Part of a small language model's weights.
Training: a variant of Adam for these matrices, 11454 steps.
MLP neurons of a small language model. Each row is named by its layer, matrix (up: input weights) and neuron, and shows model dimensions 128-255. Each number is 500 + 50 x the weight over its row's rms, rounded and kept within 0 to 999. Numbers have three digits each.
A block is one neuron, or neurons of one layer that tend to fire together. After each block is what it responds to, as a language model described it from the Wikipedia text at the highest values.

L15.up115:605444539629538477521507534563498482511459526397555486515474493426595490529561574505472459507455476471474502494537395526523459412324597473501476490562489538553548461466525449447359435518477383505486371475458464530476576524505605497472464390487525485498536500529515497500536423500540544477585495397452497496516475505556460476505555599437456494568388493470524433551438449504585481439442
L15.up168:486532445487510559426527503423582571471502509540464451406550570453423469548588485518417527531527566470510607454478503542492522509545408535432528439431483461518538474543401482603538580535456438491525475431481564492541422525417500512464484623460423542478552444424540501482563447453423552605553475522501414585409501515532517436536529518472476510514557488438490522536507497427519423576533
L15.up372:542451462604539610527522445520464541516543517477490537561510501440539556512602564434501482418584424562459431417472453426460517486531433505484470565487530526510548444469490477567500516484425462508488468504524520450488516566480467545483446420505480435459491541507539424507498491493423590541518334475486434458461501517528541567630490566449487557460580476478500497491570547471493534487550
L15.up735:498405511543440534522500490421497553472454548552474430498519498511561533488538496568582560457525468509458536432502522538444497567516536546473429471429457349506486465590520570528523472494453458546551372474560484479431488492477515474486516528614528547484501375475463460482460469450473420562521507532465488504572507440505458446453526486602451466506433425510480467424553420428484421494576
L15.up740:463432518543511476490515547441520576446483475460537584484467527487609520523541523508464514518551560468551444463479522486422528548480484470438562458507494477513542525427427537523467501439390495522457515483455481469477603514561554459474456558509575452531512507590455388490553470617483503533566416533433471467493524421519497435601537611456485535643475512486571387486479541407483327520533
L15.up788:663547551533492484494390452488485579590431607406542529446462467403525573522513491521495518453532513502524393527497378583459534441559522490480482443593515519557535429474484446508471649472474558457471437493536502484469574536490569513550468486493552482447506544479497407506492435574474451480521428434495440542503457470462497567591540575441539479465451446465478480472477438501530467502560
L15.up943:480423543507391481440564512514486578455419458573465456469504521540693669545464501562466561484490438560525553437546464438436489566550419511484534515516561525573505445466459541512536502538512470467534501480540466534467505553529550543396521508545439502441525483414458510497381497499492551506473497555539523439487501472551484480516556562521457505508529531519544480457438478413494472479567
L15.up1104:491487547538510533584499464525506585518517591373490522568511441558506469488459498456472539458474415483485485503502547581481532472460428418460479585489539463470495491491552343462491451503537514517476489537542558481527534590506494441490439405569478599503481491497475473527462511490544458552557376573502403532424530504553531487578563514431491544450543492495546574569533484464554496482510
Responds to: First piece of a surname, team name or number in cast lists, rosters and tables, e.g. Michel P(iccoli), PSG, | 30.

L15.up473:503561437485484507477456485550559517571452431403554512422518581467533527478520495568489578495536475513508520510454479528484553545446483468401446480532570445493500390500463453502486535500445512638471493516475482558465493486539525493550478514482540494495450496524438459469539553531381459613571534439536466480490523564524435536438504511483501469509428521474559562567488558369530414488563
L15.up697:553532494505534496546510459518525512534494455439398497447480511451628484417535544450560504550473431497490516508567411512491566566499563435440417535478451554508461417514463459447552436536484397473530542513529542567447512471492520539462526578507451555468486484593489478526445539513497478517544518532551483491570513477505511509456501485482411429486421524519499548500519472533474392516527
L15.up784:545471519401435499507487551578483562621472479484513471549448435449489457488581492445463617545512477525344508500513435421523537483459565488448475516489539501524403490470471487519486516524499439604507505550524435560458417449522486479531486528509546489457460513457487514522483504425477504618560460497499478524469563471503567530463498520395508548524548434547502513601474438505570538664515
L15.up856:517415484462495498528470471554497469562507452488450401473598456448648553530536491400492561498554466457443453501512490471484598463581525462499502514485495451501552445508487476474532540491388482496517514551512467491452540559456541476487497502478482450392507510527483568485514522461499444632561469579542484421468480556491518562536522553538459492474498491517526561518535425456533433558571
L15.up865:521615517609448476500404468554528485474416487489440385466469468498534577445503518495558582471452452534504462465480556531500477485478603451517461527469509430555429546513558482435542500463499393507584491513579514499358485516514517521539509432493508559480489407525450460504508497462456484608514572497561546547496462508462496425448529500492519454520481534499481521466510494400505560548546
L15.up1262:460407507533527614518467587516541545553451516545457410490571467397548430495532553443451522440571453505483450382603501560544509506598444530507482573487522387417446443473448454512504451486399486505584437523512504522567444490428513402536500490529481579547504578445416474459489411486449411608512388514468489413495456530583533481515468489511557515491418490524580443498522481456565458506507
L15.up1370:574504560581497386475489569487501559536480486454435381519493529543475444420522600519503517471537459518531502527512515480472502507472503517426452436495466523554439393515500514483491513565503513572501494529519495435367464495434524478522615476470506522507478532479462582528532479426395534594562472498482519564532458454619452485470449608414565504441508483515574587610475384444550431505465
L15.up1465:512523509549501495532473501511573513572571529514418461466503489474518501433582564488456581538567466514539515492584570419456480535501461468496492517516462503468481362404550500445502575495552524545517494532507400609490377499547565530519501443566419507522511545518427451483401496411545513522524395515474369474539453543598543514445546478477502421495518544508498444484542525404612441563449
Responds to: Sentence-final periods (often before a paragraph break or heading), table row-opening pipes, and list-item dashes marking where a new unit begins.

L8.up302:512548498452463500488428456513550366579461461451407440526485525492579457580568512438597534467483464551513591483553475510499568512538484408465421511580558519515460404469429440555542415484445483505465496540439541596551554493474536398530500440496498408450472521563475557462467512654455467576598484544467433486494527534452543539474466505394532460482544514499541641519457470376511487536524
L8.up612:549497548426507492487443468514516384599458469420444457505438486453497458547568541382588532457523434535509624547562495476488536535514466442437404489508553582521507412459442498563551411506489498503459451502449490571531525481443520390580525480483504443487464535556538570448431556554479489593529469541461461486485529554452493535466515541442510499453495473470541593479511474391537429541508
L8.up976:547506478470449484468463472473509410555477456393490439510435504445511523483585552451490511445547393517534594481572531531499548460553421392446410516520605611450460413494427374593560411518463474519498478496452523591490495509427528391601499438483410467474502515540500526464433512588445444584553453549491498462439483501442498498480488497427570449464504509493580626494551473411535416531516
L8.up1104:512499534431490436504452490541556412605445443387408425528449540428512452551523542401577559493515433554507580532547503507517562488548427379442399539535568565498464430488441371542510416517489494535479455536467514581503521501479510398555460442479488459483485524534467478475443551613444452561535487509489474481471545554450506502490468571432543510506552454452533622512520473405543438533513
L8.up1159:533538491425528474449453502528501431575479495440467415545483535465598493536501517414617576491535474532482584453586500459455539479539507416427459544546581559529467391450461433585547424523469453509499511539471538585511541500508535410518502475481516403469480539570459527457448492624415485564513474506447428533440509522422472546509492525425517411507515513536515614522452491422561454538524
L8.up1227:478467516432463453544515549495581514478460496433399413553503507470542387499538491409492584529490456558542553567533476477485540451486498437499463504578565599508432428427497448514463458551471457511469478523451557547496487524452530372498514418489430448449560502497472499447392524599422480592514506519502454496472574499434458545500469530476465348496523415497480631443475525431534489521531
L8.up1254:516425532518502500421531563506572471559520519505534502614440488610518521538440488424483502485503407495573464494536494488491506539425529513520426469469580447491502550524447524490534522508431480489523502458452459516439496524454535501495521494470463426472481483508456529476452459434525527566565422483510499534513529488541511532558470554375474487502465463493554480473415548521568513553611
L8.up1296:556542497471520506509486448491547401591454466439383435497453557467546417544602541430620576526522463554472575499549499466493521463533488443438431495513595540511461450397461443589533455475435504494490462505480495577566510470494534407550462462508511410462450519561507544492426551638434462575537458519439432452460531548416483514469467510404471473502513494516492607509483467397560431505524
Responds to: Punctuation that closes a unit of Wikipedia text: sentence-final periods, paragraph breaks before headings, and leading pipes or dashes starting table rows and list items.

L8.up408:560525502575482507483492559547584449561464484421488426531548549511528416540491507497430516446498477465483480533461518521448510421464542519551536494515605468583504468526473498507540414559387422573507481458565529506487497496512544499441531406576450521537548471390408488470559517512477565498572397466460570495459597621428469579526443636624445411493515416547517485485499519542532483508624
L8.up471:501501540531527523486498483542497559542580525528505552494558487610539544370515502489563537471470333553493536476548477460511493555442485477549511503456536489566487450496526480458563509545448433484453448481459520545535487518486447462432514485504540553536530561409423436483518532487463499533558447460494548505490595570523554510499608627527365518482484442533453452458498391457508524495488
L8.up562:488474501425504470417542531601472415563465572487408523474562425509530507569555499483475565441549464505563478463501456474485499589506543413537478421508519462416545449544459532521448567513484503495512539466494405535550490652469483572526570460476488445464495462561542512508496555456479545611541558521469527527491444555528471577570454504523511482529523558481557521436437481541509466500511
L8.up704:542518494414601534501457452528516553422551470352571543537475436536536471508464468432567518502495460567511569487502445511560499525442521507515423496495489459623375416642499433393545399442487421535465461521469485450571456467509491467427529467552487485445518431526474485517411440467524553494535407466454500465567518421451453452524503556542494547549510582483468471465443476396520471579528
L8.up1065:538490501446519556542575485561466538520497448450559521445467459586535444523468489379480446546559382501496582359473508546456470528614572528534545472491504483532462406495535619492479481461455430511483557463467509503507505484490523482411546423491497518477479497495469471499479635481467487578603484479416528406441534494495484487551568562422524455507529478533556531361505518506563478457547
L8.up1208:506541464588563452606527499629551458415580549462430512474487426501532590506547472545539489449489450623477558510519476581555538551507487445506506456495529559538555486575442541589576501505558452550493536511485597431458406537502577475446510455524501467499457429451542516430457526511529597479558420590482592549451566492563539473573529525482491441588508508443532549438431521443517341531548
L8.up1249:557400466468523446548485528528531551496524539479555506451481396564498570511421510497451479523524457537527476449460577528540536483556515459500452508505532476499491434442541583507457500518499522487502528489517426548486536541496458392463467540469504488451508532396519545498602503479510573481667393511462530524399520431519595507648494548422505544534531474437486459466483511427543411489503
L8.up1423:594454462481552395420483573565522560547485540535541497572423497526575516491449489447470423537472399526639543366494511436432504492471511411419472391492584500469552488513432505519500518565541446464546504484459488446545510453521476531447542448445528577420543543489521488486425608531547448613677383410448538465542491477489482479523467565384422513443525570457493520572545417540547496451507
Responds to: Standalone "p"/"P" tokens that start a longer word split into pieces, such as p+ure, p+neumonia, P+ole vault, or P+M, 2:30 PM.